From a checkpoint of a small transformer trained on Wikipedia: 6 heads of 32, a variant of Muon for these matrices.
MLP neurons of a small language model. Each row is named by its layer, matrix (up: input weights) and neuron, and shows model dimensions 16-143. Each number is 128 + 24 x the weight over its row's rms, rounded and kept within 0 to 255.
Before each neuron's rows, "fires on" lists the tokens most often at its 100 highest values on Wikipedia text that the model never trained on. A number after a token or word is its count.

fires on: " so" 23, " that" 11, " —;" 11, " life" 9, " died" 7, " wh" 7
L4.up293 [180 114 134 137 134 123 145 166  93  82 147 122 128 161 144 179  79 109  98 109 146  65 145 152 115 108 142 175 165 126  99 100 153 136 109  96 138 111  98 124 103 107 124 130 132 156 115 130 149 145 158 117 102 120 130 126 135 115 210 147 116 100  97 129 122 123 122 144 140 152 148 126 129 131 132 106  96 123 119 160 126 178 165 118 140 122 119  98  89  99  94 115 147 110 137 131 141 135 132 105 144 128 138 141 106  93 103 137 106  90 104 126 141 129  97 114 111  77 130 131 147 121  95 148 143 128 147  89]

fires on: " J" 52, " L" 16, "ass" 4, "id" 4
L10.up295 [101 110 133 138 180 123 164 140 146 158 115 143 137 103 129 142  99 128 146 117  85 114 145  86 119 102 128 108 125 139 100 124 161 119 118 114 125 151 118 146 138 152 115 132  69 140  92 107 116 141  81 127 103 108 155 135 162 121 100 119 115 104 158 142  94 170 117 137 153  85  99 158 148 108  84 132 121 120 143 152 114 110 137  99 122 128 104 139  77 174 106 110 157  80 166 120 125 171 133 120 116 112 148 132 141 137 148 125 179  75 165 105 157 147 126 157 101 128 130 159 135 128 112 148 172 144 114 107]

fires on: " On" 31, " on" 26, "On" 22, "O" 7, "os" 5
L10.up122 [147 128 114  97 134  84 145 103 112 156 125 110 100 120 123 129  98 138 134 112 157 123 119 163 139 135 187 109 110 130 142 144 129 102 100 152 132 153 114 136 117 150 121 145 146 142  65 131  78 122 139 101 154 127 124 123 161 169 119 182 107 124 143 158 111 101 105 156 113 110 125 144 115  75 150 122 101 127 113 101  88 139 150 119 117 160 134  89 124  94 144 126 142 164 167 144 114 151 103 141  99 133 129 141 118 138 151 133 151 103 149 139 106 130  80 136 125 147 147 145 149 165 147 162 137 182 139  98]

fires on: "m" 20, "id" 12, "for" 12, "v" 10, "ar" 8, "5" 7
L7.up54 [115  76 140 156 141 151 134 139 154 109 117  97 119 176  90 114 100 102 112 153 123 145  84 133 155 130 108 148 148 120 115 139 137 127 183 155 116 114 143 114 139 183 158 111 127 102  92  89 162  94 114 128 140 131 194 148 131 127 135 133 123 113 138  71 147 128 133 108 108 213 143 117 112 131 103 106 128 138 120 119 122 116  90 143 152 117 137 106 168 115 122 139 174 117 155 112 160 148 136 130 129 163 123 154 131 112  70 121 115 100 137  65 114 123 129 113 118 109 144 103 111 126 154  94 140  98 156 120]

fires on: "il" 54, " that" 27, "ac" 4
L3.up267 [212 146  88 147 102 127 126 127 109 150 121 122 103 154 150 151 137  82  96 124 108 108 135 135 148 132 177 152 148  96 140 117 157 176 155 123 169 140  91 154 117 127 153 101 106 106 110 100 110 175 147 128  90 137 129 139  86 139 131 105 108 158 151 107 111 126 134 130 169 100 138 124 163 114 146 149 103 155 129 148  98 165 148 120 135 108 142 119 133 119 137 128 170 101 126  97 165 142 142 125 173 124 129 131 133 116 154 178 148 116  79 127 163 146 111 168 107 164 129  77  98 129  89 133 129 105 139 127]

fires on: "st" 22, "m" 15, "h" 7, "d" 7, "id" 6
L5.up349 [122  99 146 146 142 163 119 162 128 132 116 109 148 148 116  54 135 133 140 128 150 135 135  92 129 109  86 135 141 102 126 133  84 123 180 128 138 126 147 160 132 137 178 121 129  91 143 128 137 110 135 117 142  63 129 165 122  80 143 172 125 155 125 129 106 141 108  78 107 161 116 119  93 153 134  98 105 102  99 143 150 146 141 183 151  99 114 153 146 145 106 124 162 132 147 142 137 106 119 143 102 162 107 149 173 128 154 118  78 132 134  79 103 113 130 145 133 139 143 148 149  92 106 131 133 126 123 123]

fires on: "at" 24, " ==" 10, "ph" 9, "==" 7, "h" 6
L11.up202 [ 98 156 124 185 129 134 139 113 113 103 111 143 141 106 109 146 102 107 133 113 110 146 155 150 102 105 129 136 108 173 158  91 157 119 138 136 109 111 139 111 128 169 151 102 135 114 140 144 133 210  95 123 115 106 105 151 113 137 142 159  82 149 142 125 159 112 164 123 119 102 141 154 146 122  83 132 161 138 115  94 166 113 160 176 156 169 134 114  96 118 133 142  98 119 101  88 114 116  70 128 151 162 164 134 124 109 127 132 137 129 127 160  97 148  88 172 150 146 143 124 108 157 118 142 124 135 162  81]

fires on: "ol" 27, "ir" 15, "ig" 13, "c" 10, "ort" 5, "il" 5
L5.up25 [163 123 131 172 160 125 146 117  92 129  92 131  89 136 112 148 159  92  95 156 154 143  97 139 106 124 143  84 136 126 135 156 158 137  95 152 137 104  89 150 165 107 150 150 106 138 145 130 125 157 128 124 140 121 102 192 124 113 122 110 138 152 137 115  98 123 106 141 115 123 109 111 120 130 120 119 109 110 117 137 125  89 105  83 103 122 135 102 107 161 118 134 149  79 130  75 137 145 144 159 178 110 103 164 129 120 177 134 179 107 148 133 143 178 111 123 123 161 132 112 147 130  70 140 147 131 125 148]

fires on: " ==" 45, "ian" 18, " ===" 14, "==" 8, "'" 7, " of" 5
L4.up299 [140  98 133 104 139 101 147 136  68 114 119 156 164 104 106 148 119 119  96 148 109 163 140  83 133 139 117 129 157 106 112 131 161 159 147 159 150 129 100 102 134 170 166 131 177 129 135 141 151 130 138 113 101  91 103 174 111 117 108 179  73 159 120 108  97 135 114 120 106 125 155 128 113 137 127 101 159 133 124 131 142 121 136 126 161 161 111 136 101 169 111 126 137 113 118 130 106  90 115 135 162 143  99 109 110 143  70 119 120  79 135 156 152 149 111 135 142 116 129 125 139  97 111 187 122 105 152 113]

fires on: "s." 24, "." 18, "ed." 12, " where" 9, "\n" 6, "4." 5
L3.up251 [128 153 134 134 104 142 105 132  88 141 144 108 143 130 134 134 131 123  92 122 139 119 110 120 181 127 143 126 106 123 107 139 157 140 117  96 132 128  89 126 117 114 184 111  98 138 113 154 107 111 121 141 110 104 133 118 118 114 150 126 129 146 134 116 115 175 103  93 145 129 150 134 111  60  94 139 122 147 116 168 160 149 125 164 183 138 111 109 118 137 133 117 106 140 122 118 120 111 152 108 135 109 124 124 164 145 132  99 168  81  93 145 134 148  81 166 139 104 160 126  85 106 105 127 121 101 134 103]

fires on: " =" 24, " is" 17, " was" 10, " |" 7, "°N" 5, " /" 4
L3.up111 [147 122 131 156 156 119 121 118 139 114 131 141 146 108 160  92 164 117 169  94  92 120 142 131 151 104  96 120 105 103 168 127 107 147  88 147 125 117 123 130 104 103  99 152 139 133 111 177 139 113  71  72 155 130  89 124 149 104 121 119  93 112 152  88 119 179 139 136 124 135 126  99 118 165 111 147 150 147  67 139 152  96  86 149 142 131 138 142 145 149 144 123 120 116 178 123 101 134 102 130 147 143 139 138  85 110 117 101 100 157 105 112 125 130 144 157  97 153 166 124 151 138  99  92 130 141 150  89]

fires on: "2" 16, " he" 16, " He" 8, " " 8, "r" 7, "we" 6
L10.up341 [147 146 133 119 110 100 128 176 188 122 104 129 149 145 134 121  92 145  98 157 152 104 140 105 131 131  93 128 127 113 143 127 120 124 166 101 122 128 117 166 121 115 118 152  92 159 142 104 125 148 104 127 131 107 138 108 117 104 150 137 114 106 142 137 176 133  90 144 127 139  88 142  95 165  78 106  88 122 146 131  90 171 122 146 125 127 120  69 141 128 117 114 114 136 132 110 121 160  80  76 152 122  93 114  88 171 180 115 148 158 134 107 107 141 113  97  97 126 129 168 153 154 120 156 133  95 165 142]

fires on: " He" 25, "n" 9, "en" 9, "we" 6, "m" 6, "r" 6
L10.up117 [153 124 150 142 139 127 156 126 148 139 139 103 129 104 115 160  83 114 137  99  98 106 109  77 113  99 105 165 122 126 136 133 117  90 151 131  94 114 122 104 147 147 115 117 132 147 126 137 125 100  97 113 112 133 129 147 138 151 147 124 110 104  92 117 151 181  84 115 126 108 108 156 109 128  73 104 112 163 124 111 106 123 137 115 139 132 128  97  87 113 172 113 125 125 160 131 127 148 131 113 121 161 113 121  74 191 159 155 129 162 176 128 133 104 133 159  79 115  98 138 115 166 169 138 135 168 152 109]

fires on: "." 28, "2." 10, "4." 10, "1." 10, "a." 5
L4.up115 [161 114 112 127 138 138 166 123  94 137 160 121 140 133 135 147 143 119 101 135 138 165 160 149 138 179 108 150 122 139 149 108 130 155  82 128 100 142 107 114 109 160 128  92  74  65  85 131 147 111 124 183 137 144 116 117 101 130 133 132 104 102 114  87 149 143 102 133 128 163 111 147 137  91 124 116  90 157  80 142 127 179 137  97 163 144 125  85 106 115 143 130 134 172 133  86 119 133 154 155 143 146 181 124 142 126 136  98 165 125 105 134 158 173 107 136 130 111 133 136 120  88  99 141 117 141 138 128]

fires on: "ro" 85, " bro" 8, "ric" 5
L3.up320 [102 130 114 112 110 151 108 144 134 121  88 155 130 134 122 130  87 153 182 156 177 129 140 127 119 116 115  86 122  85 108  95 158 153 177 161 175 137 131 119  99 102  73 134 101 119  74  92 133 128 120 112  77 157 102 122 130 156 126 133 134 135 129 134 113 167 115  99  96 136 121 131 110 117 140 142 133 159 101 164 152 186 134 123 137 133 156  98 120 147 109 112 106 107 135 138 153 138 132 170  91 110 118 116 125 126 112 138 105 189 147 140 143 162 117 109 128 131 140  86 159  76 137 140 128 154 109 115]

fires on: " Mor" 17, " B" 15, "y" 13, "or" 8, "s" 5, "el" 4
L10.up305 [129 137 143 122 130 143  66 137  88 171 143 141 141 127 116 124 132 152 165  88 142 125 148 132 114 137 113  80 114 156 140 129 127 125 115 107 106 117 135  93 102 130  99 116  80 142 106 140 103 113 145 169 119 161 163 141 129 139  98 136  97 137 182 137 102 147  88 146  95 125 148 166 114 163  96 121 113 125 121 118 114 106 115  99 183 164 120 115 134 129 128 137 132 181 134  95 156 150 138 144 161 123 112 112 151 126 135 123 133 118 147  97 139 138 136 114 100 110 121 139 146  99 103 122 122 171 130 145]

fires on: "c" 24, "el" 10, "our" 9, " of" 8, "y" 5, "t" 5
L4.up202 [163 122 132 120 170 126 112 118 123 149 128 143 131 179 117 119  97 147 149 102 117 105 114 116 135 143  94 142 134  92 157 135 100 135 126 149 124  48 140 108 128 123 149 137 119 137 154 128 128 104 134 149 140 137 155 170 120 152 102 135 110 201 137 127 137 137 116 131 132 130 107 164 108 138 142  71 125 128 117  83 122 117 109 120 116 131 104 155 107 117 111 142 147 185 134 126 149 138 133 162 130  92 159  98 174 106 118 105 124 171 133  94  87 139 111 150 126 143 135 131  91 119 161 118 149  96 130 142]

fires on: " released" 23, " bro" 22, "ated" 6, " Gen" 5
L4.up184 [102 128 146 106  99 153 105 164 147 125 125 153 121 141 184 139 125 121 151 144  94 113 150 131 131 126  91  81 147  91 178 127 162 144 117 177 141 163 157 170 130 113 146 126  98  85 130 157 133  84 145 131  79 119 152 100  87 142 133 129 147 109 131 140 152 128 140 142 126  91 129 134 150  89 142 129 122 121 133 146  97 156 139 100 128 166 173 109 147 132 126 144 149 140 124 171  80 139 130 148  96 153  99 125  89 142 114 117 123 159 125 107 111 143 147 111 139 158 101  98 111 103  91 156 101 131 112 114]

fires on: " f" 42, " |" 18, " go" 8, " equ" 7, "ind" 4
L11.up132 [ 82 125 110 136 214 120 101  94 130 124 158 139 108 122 147 181 141 136 100  92 125 143  88 112 126 161 120 118 175 155 122 116 118 155 139 154 162  94  84 164 117 106 126 161 166 116 109 165 139 123 102 144 141 149 118 136  97 141 146  88 119 131 148 103 131 119 137 117 151 106 125  98 129 121 144  86 116 106 132 164 116 102 171 128 115 147 131 156  96 113 154 109  78 155 123 148 154 157  98 121  94 116 119  81 115 148 142 124 105 154 136  89 170 135 121 135 112 151 142 132 128 116 144  63 108 138 113 142]

fires on: "." 49, "s." 25, "4." 6, "5." 4
L3.up306 [138 122 104  57 138 179 165 173  78 143 173 130 115 100 116 155 113 136 125 132  97 124 122 112 127 146 134 127 156 122 132 115 179 142 116 123 119 160 104 122  97 177 113 108  84  83  99 139 144 115 122 179 108 122  82 131 113 112 145 118 136 146 102 115 121 106 118 116 101 136 115 115 131  98 167  99 137 135 116 136 105 156 114 132 148 149 153 103 107 102 120 107 112 135 136 108  99 151 108 119 127 152 130 125 161 145 135  93 168  97 116 142 159 152  96 161 103 131 121 167 139  98 117 154  88 137 133 139]

fires on: "," 21, " (born" 12, " (" 9, " =" 8, " of" 6, " was" 6
L4.up20 [131 102 184 146 125 107 153 124 142 115 127 139 128 123 127 118 141  72 134 165 124 143 138  99 128  86  59 173 137 144 131  88  79 105 106 150 116 163 161 117 133 137 138 165 143 163 133 129 133 157 125 102 148 160 111 164 143 117 102 125 120 136 129 129 130 106 146 166 137 140 111 144 104 107  74 142 138 146 136 130 110 115  86 155 123  95 135  94 121 138  99 142 181 108 153 131 116 110  87 145 109  99 113 163 102 101 178 131 111 109 112 127 111  96 121 172 137 120 138 116 129 124 118  97 174 166 103 103]

fires on: "ig" 12, " Sc" 10, "et" 8, " cap" 8, "ip" 7, " dep" 5
L6.up278 [ 89 112 132 134 127 149 106 129 109 151 182 118 144 140 115 107 120 116 156 149 102 110 137 121 117 108 115 129 115 142 137 181 141 137 132 127 126 125 133 123 165 133 144 135 117 136 110 122 171 141 134 111 139 104 100 102 127 154 126 136 127 150 131  86 140 148 141 135 131 152 131  96 117  67  97 155 172 158  90 112 121  92 110  95 118 157 154 145 114 113 112 144  82 102 126 106 147 187 130 212 124 104  97 173 130 137 155 114  90 126 117 165 178 173 137  99 171 159 170  83 157  95  78 104 154 148 151 117]